Part of a small language model's weights: normalized queries and keys.
MLP neurons of a small language model. Each row is named by its layer, matrix (gate and up: input weights) and neuron, and shows model dimensions 208-463. Each number is 128 + 24 x the weight over its row's rms, rounded and kept within 0 to 255. Numbers have three digits each. A neuron's up and down rows have the sign that makes its largest values positive.
After each neuron's rows, "fires on" lists the tokens most often at its 100 highest values on Wikipedia text that the model never trained on.

L4.gate342:150160143127141098176131158153122145133100151128121113107143170173143118133127107110148145147116100142143096141118116113095155144126142152122136081157146113142098129138109121091116123115129179102123097097174107127133104141081084173185132144181163151090120107121121156131154113138139111144152136149110130177105113127099163087128106105121161133117134154113110112154129153108146144122108154088093149101110104137075141145137113137083122132133126090151130136119168093097105103115140138096186110146142122152095153109120121140079155119100159170135120149100136206161133175102144136143127120130104098118121115113127132116129123176122191151101116166154128139174119109128149129098135133132118128144124124154146161142103123109138097126133124131126126126117155159132114106121128132
L4.up342:101124135111118134165098117106120139106127094119096110132093112148134109164136139112171137100162091133145143146141179106160106144144120181136039112154103103152177114114134164145161120146150140118132121123190089125045080120114118122143150147100137120099101103147148127099134152118123148157157146083110103112124143143091172154112120127120117146095115168114145125127136125153128152141104102126135104116092025169121138149145112166171136125112114111117085158133151101143139153095157094116144149097129138144130128124100078086106127098084127166117122123138116082136180106089130156163116149185110119124143141087146150119130126142127149145141136135127103127115133174139159133130126137146107120153154108084112120129112126109131121148129109130165131174130134145117132119118111135
fires on: "-", " |", "|"

L4.gate2578:128129108165141119122142141151106132107144143126132137111100131162125118098139130136133096154099123146144128105118131133157123109122128091127092118087102136056106120156103144199122140153141107160098159124120109123088119113123140172139109118101121144105117148177142139124132144120119130141138115167175133126108145123136107145154172133082113143188160151099139107125124132151128125111132139119159158107136144108161068144113102155111113154127101118147137088151141140108131103078102106130076088141145152100130135104122127150165143153084111104177139176135101091091131108109128108101127086126111103094146168141111112119093111120111172109101139135133141146120205143121120128166183130093125121156098106099126118149138114162166159124089152115139114157129147103175145103152128127
L4.up2578:193111081131118134129152137146112103110146122136171142115120133144171139128170153132121103133115084108115129126138159137151108134102109124143134124097121126103129147162144084142100157116125125133154134107145100112081068080150150151128104162158116116135118153166127149097169132114109154115158109110159077082136140128178130133141142127098128162124170136126114102128114095130175117120162154130114070123116121110137101158116112158116146138117113087098119156135152137134109129119110110128108117108147125120113171131144122184075115126081145132129117141136107147068118104137133109097150119103143132112141123154157108111109148114115128125119162147150111127139110107150126129130185145151122094152126117077089092110106124134143158109132135120111139177126116113152172148065122121
fires on: ".", "/"

L4.gate3269:126133169113139134111131196151143094145174150123124158126128163126154124136103159141115130082107133135121136127152115149091104142110087077123129158129125125124093158127112144125127148128155105134124116116183131128113163136154101146122135153118120166128133079131125129126112125136120128098120113067119136135127146101126072135101105123096094123157170156164124119137094138125138124095136148130147095125169130125162138160121143088154134167141129113100140124137076116122125124122138105095096141154129132104141150163122154107086087126128161175091098149159095127109120124136099111167133145159179110097118144175091123112143114130141171140045147133130145160169107154132139108123150131142118150154164125145118123123088159130188141129163130146138172120130146129098132109138144126
L4.up3269:128131113160094119129107164148173088123117139095151140118118131155122066117122148173118151131128106086115151075097179134112118146131112090108140127122129119083104125159102108131148120144123114150144118134159140117156107111152117182127138135147069151121119090131126113108133090129086130143115105084150110099129127125173088139160151111117153134132165152110093145143153155152116146112131167118116134106112106150140091134126128143086153151123139116101107109148110144141113085115142145120154127138156112104107163131100116130139145104181149129087116134101127093111123164143124110141152137148179128086135126148090144134114100151140110149129121096138149120122155099156151129132132151124122126165135124151129099092108121139133171118149171115088203149131143139127124120140128198
fires on: ".", ",", ":", " ("

L4.gate843:117146122133145105180114138126112114135143108132119091101139088159116099163133118134156111135171108121166141156117126102149090107139131156123102098141133109131178150145118136126126118132088149149106100102124093116094100136123138148148123181136149156096102126155137134148063141138112123100109134142115145123169126130084172136095141119161093083113097133157142127135121141136083119155072126141108092083154120153055118180133131143152119131146109113179146162150130114116136128172161137105132132160116142132103108144156135120090148164123101119087175158134104149117151125132190100136157148118124135097134192128117160120112156147162147124131118132148114136132156158148155161145137139128106115135144089132175120176106099130115093147113145129105104123129139138131110111130106080
L4.up843:074091095075148139162117116114128116121129108136142103123130134199122096161101074127143148132178139165130130149085177112128121151129140143126115154101136102129168152101156135129110143095090137095110100091143123145118116111158109145119110147129104131099116124121106136164134135159114139158106157139128103136141165110144154113142116122132093094083127132174109139126140176153105106168123133132164125127133099119111172182175144150189178098126121157131099174121143108165135137166094140185072098123115190141157130142109098105079060103096129133123138117079136201126123159091115162130172135139146125163119130119125165110124135144141126127173166117115118107122104124124134135140130110131123123124130106153122129121145140131107089142151149169133115137142156101124116076095099106
fires on: " |", "|", "IA", "sc"

L4.gate2262:098103123132115108138152150121158180121120109113103120091147173120123148115109114111134116131153122136107129110123156158158142088106113142157102130159174130152117118162141131142139119140137083101146139144172164150119125198188153106128159090120112140157123130117148112141123159102123150151119097116107160138135132152139146119092105110156146116125099128151099119107124195155132097131156121122149114150094138138159151133097151121140101151116166157113154156104123109133159153126073103125163127125163168143161110144141135137116142148206150103138131127145132153068132121128103146149147200128182141088131105139135104169161127054057132118109123124133129115127127147130140134122151139144149094134135132138161139130108125129141135152109152077139116092163135136145141130158139152
L4.up2262:083150131125149111093134097135127123113107146124135139114108097136143156142138105136104111097088198113125169133185111142141141085094138143129133123177160135147140126103159074147082110121178137063097148087125121122170145161218122121124116111061125135118120104115191111132113140175164209156118164127094139112115147143095134141105149137141119116149118104140134118162114086145108113139109097119175112134158100115104108146112138157132119137129151176108110130044116124135151129097115126119141132187168159108180102109106120122109168110104161120156165177130121099112127138129145107128142108131104099092104124186121126147132140132122144112143139134147114095167120139121122119107129111136146142135131131124157085114140143128170128156142126090117077150128121182135123104135119113
fires on: "="

L4.gate798:136128133136145135120117134080150174144140118156135111137129118133128139113138114118126075164144114112145134115149078144103127122128105104102123128119107086142161112138107143117136100142168121114134134119120117100160143133108121162105130095113141078099120113115127076125104123147106163168138148127104101078093145146122189136153130114119144125134128117103109131153123104078139096154140112103104181116109125134090118120065150162059140109130128130143140110155112154160174163161153146095169069129148126092126098088144161112116102150129107117151128129130137144153140149148102124064153115121131149112131157100168152146155131126125142074143109099139108131130135136123129126141118078130104148112106122104119132155103144137144179166122131101117135126090141094145118110122150117
L4.up798:116130119087104137144147150128097119159102123133157111128127141135147144104098137132106066146134140117161114145111113167145070139104134135124161138061106103131150120094128123101124107139111146073168138109156093121185130149158087111135093145161123119100124094155114116123126111117093183128134122155101056123086116152077197130129136140130143161124080105108108126128166123125096138115135079139138096117116128105147143105098142099101147122117133134166135109159165119140125161132113113139118090171143128129110093122113097129101138161118161131131133142128165125151089190136139132115171129112158170129085158077122161118197097169119146139142099090159145136151102155129087122132155086087120117159124107127153127126147115131113139188117136149168167150119168095149084127094156113
fires on: " inter", " l", " enc", "c", " ins"

L4.gate3571:113115130114183123122129109105186168121149116122055142138109129131098132130123117137118128135155109167150141121090170141133089144107111158103118102106112107169115172093104143167106172131115134125121138094145154107126140151132149147132114135112140091102102151141160118118131146134113127160152139129101107132121171116091116085110134102189129087113124151148148092109137134164126150118098122097143103105161094135141170144140149161134156120155130118147126181128139138136141121103127094106125109143102144135107137110179124113117143127125118111178141112176116110152129140142159134121127124125131140131138148125115117143124107102099123169165171180114122126135144159124102133087110121114150142126111145149091098144109094116139126102134118169139125110170139143124111124150129159
L4.up3571:126122116107135119095137160093103120102124130099126078121120111130079107146097169097127129112169116133134091108107137133108086163065103142116108146110125129135113101118169117152117120127130132105136109099125145125150116126125136143110147143109101098122142146130106168118140129118140113158138185134135133110128159181062111116153125063168104095118121164129144123102107149161114124148125080127112149164127078100150102165152127140115129120097143127116154147123096129109099138135087115103166112124120112128134162161137107120087155143128106084146105126137147151150132084164122130117099168162113122116137141154160109127104104103121145192150153176143116123171145159107089199131105132146094179123120133143155092097103144110124125138120107165180135112171116108164116097119103122
fires on: " |"

L4.gate651:111106137132103107137117163109118166107089152158114171126138126114133140105126133151126139138077099146135130125095184134139083164129168176155095127127102117113125136120104176109164116162102155119177136138136127072139155180132116119147135126143119091130126153082138143122158143098139120141103107150112123151131169120104086083152132131122103086110104107115141098116136078173118133153129121065105102121118144097122091149115124158113164146123091142142108138128150095097137136123148141100150125088165111156094160141072111136167140095092120169165129141186098165117113112156129115116103142151124121132148110156130130118094108116088103160136129130166163109128168167158092162198161132136137147155139135145114112137106076125159138125112161079165125121159109152153102198160148087
L4.up651:078126131104132149088150120119117145140175158147161164136127082179150102104138144122117151127147090133155107113137097126125122137109117149140148101117107163133149142090117075157127131121138156114165128155155118161131125140148163124143153129118134148144103076158087147190099068136145137111087158135113145145108172130116111183126135169154127127131122119110120157056123121102054145146105170148117152106139105087140070101127131142146128111083113131139149102166095133094107158129116158103131114107104164137110128115102104146126122125141145125112143118139157137132158044102108143117167161131158152122120150102117122116127143132129109101144149148107142131097098123110133168157106151158133185162083135143162118127154129125163163148145103110111140108122125109110097137119115126
fires on: " |", " such", ";"

L4.gate648:044121103113167127114149149085108113120172125118119063136108127129083132163106103111130103121159129114162143114134167145141080128142160153139185126155117129109160146116099121080133141137120154136136164105173098100134129097091114139131099129125152130122111124135160134108145121153123147138187163122098128126141154119107108081171081124113149104113099111121114105108112118117134131106147130139126121084091162128151118141137073123124104125099131145120086129109160105069115140147142153137090178127109127125105129144128115096075163167126091163113149141128122127123137117138132094115129111126139115130155139148117104156137138150093115146158135114106140132161133112146110099151124130148148135132141139227130101148136145119160125103086134108135096142142122124134121114099141106
L4.up648:129091112119113121135169090165162146133086129153136119127135155130127068140095148136138077151155138134114102150101076119115103183146157128157105122132096114155125119124101107153140147103151146143121109138150112188124073173120093138162162117084160107115117133196123164131127118136137119189114152181116134098146156101092124163109085132129113144123150155133139115129122119128116126129084151095121154115134117121045164139111080125136123121143099151098167122101159098128131092140157080113160146116080146142134096128130125125086161140128152113137118153135128166125139135115096129108147138156111133159111125106116091127118131117118134111121152152146069097141147151131122170098139134125141111168092166136140096132127124163096104115154119164132087156131124092170123127154121093
fires on: " |", "|", " born"

L4.gate1322:122125147157116112125098125150153126165140154109111123147118116120118117115111106134101076129065161145144143122092102105147147141095151119168104155189171126172149126143133155171066130164134106117109151085129148123098125095134148127122102121174075114167127094143103148094123135137149126139136115132135138159126107161131103127106139167121168149072121106147116152132221156122136176122156138132104138137148156106117152131118133151171081118132156134146110130163137128106140124108146103140119132144147068174135110145163128126093124118114108103097134124143162130111145149186193102071132137156111127169119109130109113137137141098107141127106105134108160141126125137127143117104114101130106134136170129147105110102166124122130107099137135093122154187162114122110145151146117130
L4.up1322:150086118157108112123094110128113119151128142106113093180117115115117079136143120158107071115149146126153122104145141151139168144093142106133144117116132127126128094127127134130159100147168074133105123103132156090132082125100128143102062140165074082132150141125136126106155109099145172177108156096153121128153125147166109161112162161137132159083136123135138157130122090170061180204142113150124112136111155128095159112104130105163105114150094133148126152145113099086136139098142152186125103147071114148179151107148145112112169145113086111158143129115095139135098144150144142110116099119112144142166127139112106108143117126075108140136074131129127174141124140118110126089123106131136122117085154165135115103167130145122087082148101112119163106160155131143135111150119140
fires on: "\n\n", "=", "\n"

L4.gate1652:145151111087137125197152135142154113081121122140117087129133137133127140136116141183133157108117109096109170098138130147112127127117146105109107168108144084086130119184123151141105096105150080078109119114166124129113129110084155148144119162095134121170110142137123113109146133128128115141129151153152145139107149146110135137192132107105139107142108125137068072142165101139145063173133149149096144150092143123122107121158118095155152140131137160108095149147122160074110131129130110138090148137136132140156115125123133113134112172104131114123100107148108108096149093125103070088126109109120087146145153112139137115094096123122148123127184096128090142090147129107108094145174133141100137145130119107156118114148151123107152147116165090128101141150132143108134149087121145
L4.up1652:133152112074112112143145102132110088103113182145137110119090138113162129142122148161130144133131118109108171113138133135131145111114137100112133142093099089128098095189122160130121090142150091106128125092181127105109151140124148173120106127133129125170105148132079124129150161108162123114155155122095129134140129102133076123170131115104116136153117108136117081124102125143158094169116182110119121169113142109128139129165135121151141118135098135124108159143148143088115147133098131108109131159128111104187123130145142116133128157086115093128109117120088143116150083144131072095157110092118111140137128079126101125124109141127138122101149064122120108095149154109109137169143126165109168125120093110131123104172146149131126140135161131120101119130151141096133141102095135
fires on: ".", ",", ")", " he"

L4.gate3401:128136123121167149170112144116126148140139082141136056154088128112115142153055121142141140149164129165121112108113147097096168152115143126132127119131099108121134088131148178119118116063107118117137126162130150153154131108119174164112150147083150152135166138110142136137145103142118119137170147144082149138096122125121082099144180165126091129143108138155116095117095104141150144166133175080168170145081137134129124080121142105098082099125133086095147103127152144086133089183134108124137114131134173148129149103154157122157142151132186133136134162107144153095108082099137136164134130120128067122130086141150077155159107159152114150162116112130099128151159148145169126163131097124110123142116101160141118171092110118164115122110173117124107144095108129145172128132072112
L4.up3401:160136052082160115129131126130120157078142151110112095145099163118117101129092140139099136125164169150091105077104171120108123152078150143142133134145153155147127142133110075134138088130162104153152158180111097142134108112153128107111138119143134157107123168124115138143198112099140137127130146147124112156130173111126112083158124122088153161175139111144112094118127098150090117092150126182134121154160099093114177102127138156116147155104107147149130160138140134107145147194137162114126104133125145114133154147132135143161147135168142091136133105138089157078131125140126166100149139140133128108100167138123136150145149111133131136098139130152117112144167119168162143147203167124130132144130137142126069126144163123166102100120174130099107153115183115149144098157129135
fires on: "de", " pro", "pro", "per", "in", " Pro"

L4.gate1886:110092148117124106129130138126128149111157125130120139087127124121154164134101117134111099121112115116084177124123116145124118109140124133149135100154087132171114111176130117169162141145143156141153067156152134147148129155120129126144118140125121107148143158105155105125108104106113118144148165096109159160144147153168093113092146098140082098123160131125141144106131148150099132130140102101145157141155087120138078106105127111156136127097095183117137179112172114125135161123134162089161119164101105139161137150120151109150104144126152157132106124124124126143124120158103148099163173132123123139161147128128123164125153138123154140110112125112099136120066196145136177125131170149084145106120083120129115106149165069135137118088079155101135136112125164167107155116081073
L4.up1886:137147090173127128117144168123082128122093162137118137138096108089103163148147110129106136121166115131104174091139154142081113131139146102124125160123108104151066110163130132123162128139121173114122143118138134153101093138148131112109168159156114136128154125137108133148126107071145104174115138113145103184136139131139111175154151149105138124152136067140154130119081114132142124082159154133137161100139108117071160140161155105099102113079129136112133129113165108097143119146119089125126100134093155176133160084123123126155152159149098124126132105135098134161132156086144168148172101141112147085072137103142113117109121147131154158096101151160110147100143098157086152106174137164145126114131138155102119152159135090111095116121114147115137129133115114122123165105170085
fires on: ",", " and", " into", "P", " each", " but"

L4.gate2938:126137137129132167130104147123154098093154141144163116124137105093137135129152128145158149123097123122112108110085087116086126076107133111123109077134148155128170102145132133119123148141142110130154165097140106095119086157142098131115149130133132099108158187140112146122140142087116142109125134127086099150145119154122061148111149148141124143136104135124119127136085125141122112119139123127136094132114122122171140114124114145139151125130167141130124110115133137163139116161092106139160053149111145181075106126126065142133120136155089121113129116100089111156094150150096158119118147081112148100110113166115149167147144108086176141107114142136132153167132140110153121120127115200121160120144116153118138098135118109166132132112112112163124151110147146161121131176169117
L4.up2938:096139161107168120168139114162124137115161135123131169115115127150145119075153158147172102158130100168129141149115158075106101122115112157132085117160121159119124126142095126145122096150115124115146114127122109093136172153163125163164151141139185099160139116158113123166113116124133149124191140140092121170152119136103114124133144169143133112149152111115162112102147135167129132081129128129123130086180162149111153145146146158144094127127125168122124091105167151099097123157068125137163069127151097089126118124130158139122143100126071158057094134127127143113158172133126161110152140105111132154103111151121127118174148109129133122164132136159155128142186154166149113118109116119137114139148150129125127142132133128112137098139124119139102135125129117167110085136129137
fires on: ".", "-", "=", "\n ", "The"

L4.gate2973:168133124181144139137149109124142179118143105135141116154187160113104122075124157100094150170113105164142159154115117116115103121149115102112148114171121127169116112117092082117131140138109140127117139157170095105147146114096145149123165151163121105173143137111124107165115124133138116166146140096174108134138137094139134139185102113109121124130110141097114113152107119143139129138136158108131087091142132140153135140134134114152104135100132136135146127137097131135103110122123137110145115119119117099131145115123107086084152117150103044118133123161157148111116134136162143080118118135096096112140149164155158112118146098098141130163110134151135124164139148100139134147134168158151124112095118120134160098116165121133142114090079123134093111124113115135165104143137129
L4.up2973:112104105132125131158141152101169135121149134109135119133151179096117126139103118079116051128113137121130086119149139150142128120151130139158130078116142109132144120115137100130086134148123137118096146110114130135102127117144154169186114131139122149115155120140139142119132071109191099153150148156071140135126144121124153118116134171145156123180091140141106118108118125159137117111137124112159134156075151128152140110079137173125081118125084112148100196121132115165140135144147150099113131131124138128143117108113089153095122113133170113120101179132114108108136119091119138091146192129141128158117144131147143116104104115138109127119094151141120112127113108105134125152155079098117067141138152125155089128188131115137084067176147126119138136146143098164085180133088113
fires on: "|", "\n\n", "-", " Website", "lis"

L4.gate274:126135113102075129155128131146108110152144144157143127107140149168107090117138132110111150120114099135137108114133079132155119128094099150160106124166129142106170130147104109146131171125165079131150110105148132085163156137137141135148104144104106099139092130123116136157186095174152144103139122132128106115143099118089114124156151117130139135113103174137156079172136103112120150129163113159113139152127133138119152165150150187139042144153117137146140164154185117150102134110158142164091101108117138108108169058104140128113085112109089168114096149164079136119113119134160146136126127137083114124060135172140108126150093134138127116133133140102147104134187150145082098084138094130149138093140113109112142145147111083116145109154111128132130123134097127119109165122134151
L4.up274:149111135124140144150119180131138110139146130123102137188151155114146104109108114141145108140135126117140094091156142126126122149120140134139144131132141129128128117109174128099121103133137133172120133072145155124151141138151096151115171167133156085148109119114139139114181105136125120107118184153152107141149127156106120138135149102131088092107142199138143111169151101165124143133100115084085163095135142106078120105161155158160138154160077148113150148110136086151138179127145124180115150157136129121121165187095104129122165142126161128109157137136124115146155162078120140123114112113128103125113138127109133169162108139118133126102143143125056121112164125146134139121107084109146129146114171082151127132137112109144111109147142144158125131103150126108143150134093116
fires on: "\n", "="

L4.gate3147:092131068150084121088118140110112119113150112108146126163135142107156159101132116151149133131096116179118105166099122092110109131100121145103096090113084164089091123119111110124113091182124169105147116130129103111124181164121156139146144103142088157121102175150095127110113082144133165094132094139118115152174118110109158148147164138131169124154098129139117145107156149110095143118142106130147168180102146150134091157121132092150123173167140143111150102079143131132144070048120137138135132126111101152132171144171147109158130128108105084147176132118116125116165102108089083096096147122125173107143135126132111115137144117132124131108127158113154122126134136119133116132152091135143113150120102102123115123128136145083096152132168125117147131141122114115143089123135085
L4.up3147:170112126103112140131124095187133137103135105110160159107161111112112134126150103183127105136112157119164113120157117116137128120130199097130151151135119123048163151138106062116160123140137127098134121120149088075121118181165131127093116113151134096114120097165158105143087109115111175136169137092135140103138130126149141114145137084162115146141101083136134131107138131140124157104094128113152161166147140152106170091117151136150129145116095120132136107132160098178173127142120135127090113174180139146156149038166081089133124162131124114144159111114097080113117148119131119103130105131121126178124125134137121146105166131118131116124167151140155102143125155089142130101159146072121166109144136105133159174155126108131099150143142123136143119129142151102115099177121122
fires on: "="

L4.gate3299:142119165155130134129156091115102087112158138127149142097094110117148133139129112132133162117120132128117076129111089172109137141093168119143129124121121146149158122112111106120098158128116124124126069139153079124152134171128087144171119079080093164113117112165159081120127133142114157112115149127157139141144125129145115115161145186154146106079179122123119139126116141097113116175113132120133119173135113108103110142126115124106109103127116161121077143117109104130094123142109131106146119162080109145129127143099108145124136115133135166145145125160097127122090122141106135117138150073100111095141105106162134125133103149152151116122120132066102122109134145139131161102127099142127115111156114152104104121171134103100103075105072151116123144134157148133104151096143141
L4.up3299:150097120120157122127145128156132149119142130165174059125120104098130178133165144153171152121110146126129127129099114131179143103141118134129139163130150100095160143140059186120126153109154108132127153126144101152163101134116130098118159110095157103121128134174167112125145163147126127124147143121158190122147112103131137125159130170127135120125128140131113088132103120126134161151131142143168093156110104128109115133154190178101104119108140129145111119116155077139104136139101124142152112131126145133153056118129093122100168114134124153084160088150100176108121106126120140133144132109135108094080103156159135114117144111166137145093109085107089120144131106111148117110139039155088116101129140160097109108159128126092122135123114124117165150150087109152152128126152141
fires on: ",", " known", "ch"

L4.gate2520:131126144141157123153116103121130131112132157121142124082129146188105144136134139147083168111154132139116139115126111138094133119103128132178129097131092134115142147109112123145126131106155120155109131126124183135137124071146165155178093083097169096151110165146152150122155166118162124146108129163127111095114122115130149104097117103102163104104160161154131158077108105139145122102134114130155115094173109123108110164114101129136137115135136147160149103202105119137117099101130098123143123144120121112134119165165097096099133123108151145108137139111100142137102174131117106170124143123158139108112172111109132180099178079092143154114149109145106102111190121130108100076121163156128120139117140084133139122142112120094153089164113118123087121139167090129148144123147104
L4.up2520:151097121166131148091102185114098099104088126125133109123128114180110100123159142130090100112142098119130111134136112131094139111132126148116108143109125121117106120128155116077095119129134122129113112102183111142155140167124129166114114121152146121167131101138111152154163154149133106085094143132124120100144130153146123119126162104119103120137161095137134132129155064152120147168173155134107114137179139144093117180124091108082126178150085130158109099142111129119113152150149108146117088130162079149164102148152088112114184114113129147141099111122108149114092120114082059117126104115105146104152154129103160149122126121104159110110168098148146102130155114133118156169105153162106159125147120119131087128114144162118137095141130064157102102100153099124131116083106186
fires on: " in", " |", ",", " to"

L4.gate3195:122109131111121133134126196113112126120153171103135123134112123114102118106121134131143115163086141114145154077141075122112140144128105181138106094155147166155135112135114107141129103158145111142123158069136166106144125108123122139138141105143128131100110127160093103149140141130107167097133127142112120142155178111101117139115106154140157129087104120139154115194153180107121139151129117098103118124131152113128129098163128111133093100185111133109161142104122132116084127122131134180116090133125140124119107097106142137080101100101094072132163107179120121162098140114153151148125145147112109111087128195112137144151159095130127118113124144141136150128154121135138161128125093167109112104128147133141105128124125103123108121144128096157121133133100133135106106147114136
L4.up3195:186090127129137145144126134143122113126112139124136085208103174125140085082106135195109158126107117109167137153121114136129118142130137143154106091125116168131125100100118116083085117142166115159111103113136153113126158119088107152116153092136125119141149099098127138135161080111166128165169125124125147159118121161105118113130146171088088148087122094152115105129143166102135142155142107159095140105137170117095129131164152108158082117115111142125173129105120127121116099159111136121129114118139104082114119126138125137154172099110121132130162121120152140106107149131158141126123116093119121146137129141131152173136120115151131100110139142086123129171130154158163165099141081123172141080161142154129104136115129147185090129120156121128179178105079083126133125133126129
fires on: "="

L4.gate3574:143119100136141143186123156145102124107114121117160127142113143196130145126126133140141113166112141117144124141143131148105119131157126112179112109135133174135141103117117146124173128188130138124100127132092111151098125085131114138129135100129141116168050134107154072110108137088153152147099140116155126119137103097128094110141129132140121155108094095109125159105167119154145121156161123122122097132153130115187124109150092140109138084156143130116090151128156149147147149099133150118126100099124162131102108148107154086145174175117094139093135140154129168078113105119123147126147081129115101095142132148152136120106089143111061126139105125163118166104126120130138165082135132091148131130098105141139103160143095106165142109143141102101085155159129169142126095127116101
L4.up3574:136146106119114115140123094109168151133130099137118137089097204097164116136105156119094112157096176140134170105111159108162150117121092176153098145141141141128107107117121133105156108157108175167159115109125128128116121178116139155144121121148111121157118115149089125132120121082058146101094125110154111131149151112156110130131129127111136184103149149145136154105140081136124165136098143132142026125128139155172127080155116141141151126156156118128088143136110117152145119134124100101119156136088156145143124117103130131141139159153134090128159136145168163096158135118116119145150112169140158132148124139113107100115128105145125164158118151122089136164120097130133127128138130160129141124091087162103077147132110138118119168124126114112134097113138141157143124117119090
fires on: ")", " |", ".", ":"

L4.gate766:105134134091120115112066105157136131113129161150113117074141142114141142162108115157129178096131102128076119144126088168160107135160120148151128129085143120102086131160135154142125154120133111144118162171147096132084145087137160154148089165113088155155125132094151088169087132154139124126121125142142139162173155160137132144149131111133087105149094154128115136103121120135157120113155127109139135117151165137165096100157103137138133131117149132148148133081113113123182115102048122133125173160118111127176109143087152106120123141116147146110115125096151118137126133155104152077140078121129140156099115174101102123129115101148170127133140140104150157103130136149115115093111104171109168147120114127173092163143130120104123144132154097101108134127117121160096139166176123
L4.up766:154114122113094140126085095164108128153115159146150153072124128134174148147149108111121159104091080143107147116166143158124154116130122103142145129123103123098144119116104142136173152090133150120180080122129109162095091106126143124134107131095135104151131130108140143140186162118134115135131082142125096147114094136132155135131143156085127145104111122101130114123134137159122152095144100131174129112151169120172098129163121139171108130109124102137125149114106086125120127116128099134133103154136114123127113094116148105157131103151136101122120153133132089116092125112120110124139100124109078113089136172155132111150138071149146102162118162137149140148137155144082125118149143123110127159095123151114133184131136063072137103155135131134128127111134100121169161162149174
fires on: "."

L4.gate303:139149113116110139103135167133124140125129164153172086111113159131107159110102145055135141115155146151106162150097145142124117132107165115135112145155117119152108175121164129153119074147133138156131126136100156085132102119185168098151138153113111131117124158127126129139098128114108145139130102101107140159160102129153076152138161112160157108078171141124148128129130192116166117108136156107115114107158111125141098111107120107123093120076110152107088168113120135124125086181160115120130151096097133120113160131135101105126119104119116086191121130158124118120156133138119155170122111113134107110112129113042132128134148118101127172144113110169104103131129156138101106131134147120096110142117147128143110118139135150159141150139119103160128121165106074146105110120113135
L4.up303:158096113162127105138123158126170114105114126111131116109130146121139076094134165108171131156161110093084084119107129180128100171143131115135147122097112142090128096131103149122113133137163087125078087128111153149087124097149124144130145159145106129168109114125131121169139114146142105122136116107132159161137096073104112110145145145131101141130125089116114090131143139121157188082090134088107114171122140150094096134141135148135187113191165143168111122157117094105154138139158141128134119146164154135106107149138178153090116131132106155144139137179144136099121142094144105094123142169108123143137117135129129118145111119186132117157130135131118102139111163129116143187172106110106172118142145087138155128139153085119130107117152052118125089109123164159111104104154149
fires on: "de", "ode", "ome", "va", "ova"

L4.gate1695:113123121115088133125146093146135136089113165091127122145171101123125134093142112126124184125103146103120108149126109143112143123090131108136139152098108172140124145147138138132126159138176162114150118130091158136111126170160084139109126176154113136115124113136143067118144132148133139125109135141120134106164137153076162083141083149187145097119153099149149124131156115164099114069133135130139148128100120135134149115136184116094141120173177153106094107125104094075155099148116138103131139170117130176105091144157149090169149138092161118118090129112130121111142122143073115108128153118127120133133146086123102094151121130139136150120081112153115121153091107144119140125087171150149141135149139113129137120117129101077113102132156154098167108125124155091178127126172124
L4.up1695:121115122146128124090119114148134150117121143076113098122146099120164099128123095148199158131115138130080159095173136170112190084125103148104151124134143134135139096116133142167125129128145116096168155138121126102156141133157130148159115129098122126130088165133128103122137151148084124139137187133138169123117129133148142112134132131117108133132123151099165130136124104136107092128124159148149144134127195135081129126108099114118121126136161158106085125148101111156132114176121141132096142105110154155162152108103155094108133088090169147141153149140117136143134152141156129128118148143138130107140100136136117074112103141122146161129096115129110126143109140077129163167119198147125109106162153128128121113142165122141090164142159124111142131111147101136135173101133142
fires on: " in", " Mad", " on", " at", " Er"

L4.gate3122:157134089150112148119124117079071133139114156133127123144088121094116134115182128114148139142108124116142118112118133184176122145114097108133159124128134166148120144118180161159125150144196111162146146132138158101125103137133113116160132094146116179149122180148131106100139071137110121127116109148123134117092146116123133093167133137172119125148130094122126134137143141164171138134115113136082167113162095142091165123100126109138120117122129179121112159140135110152152133061148117145074123107154129073076134141122127121062122106120094146166134124101136116123116186173169123111135149117123129150113124124105107085139149143128132138142115135155138132156117116149148152101107147093106138156123121119114109145118154122144122079078152117152090117141127125170069119121152197
L4.up3122:143144087127111103113150122115112179167137151138132109143036136108153159124139129076141088148096126088138096133119153105127114145067143144133196111117104159182103145108112124126121116154210153132136132156171130154116119139113150128140132151136137127116096156124104125100143115127133130151123065142102136094105126101124157096165161124155132120142132143133118153127170106102135149147112118120079113084140114136093162125126118090125123184133123129106105137123120132123145134101141090117105162092122125135075145138119105133135136124119133134173106133076142140140126196156139140135144141158124109135141095143127134132136109112104095125154131130121158122095089075158119141114147162121086108153088142166132121114130148135106129129147121107142076142137119124158097110081123140
fires on: " Th", " Cl", " rem", " Sn", " th"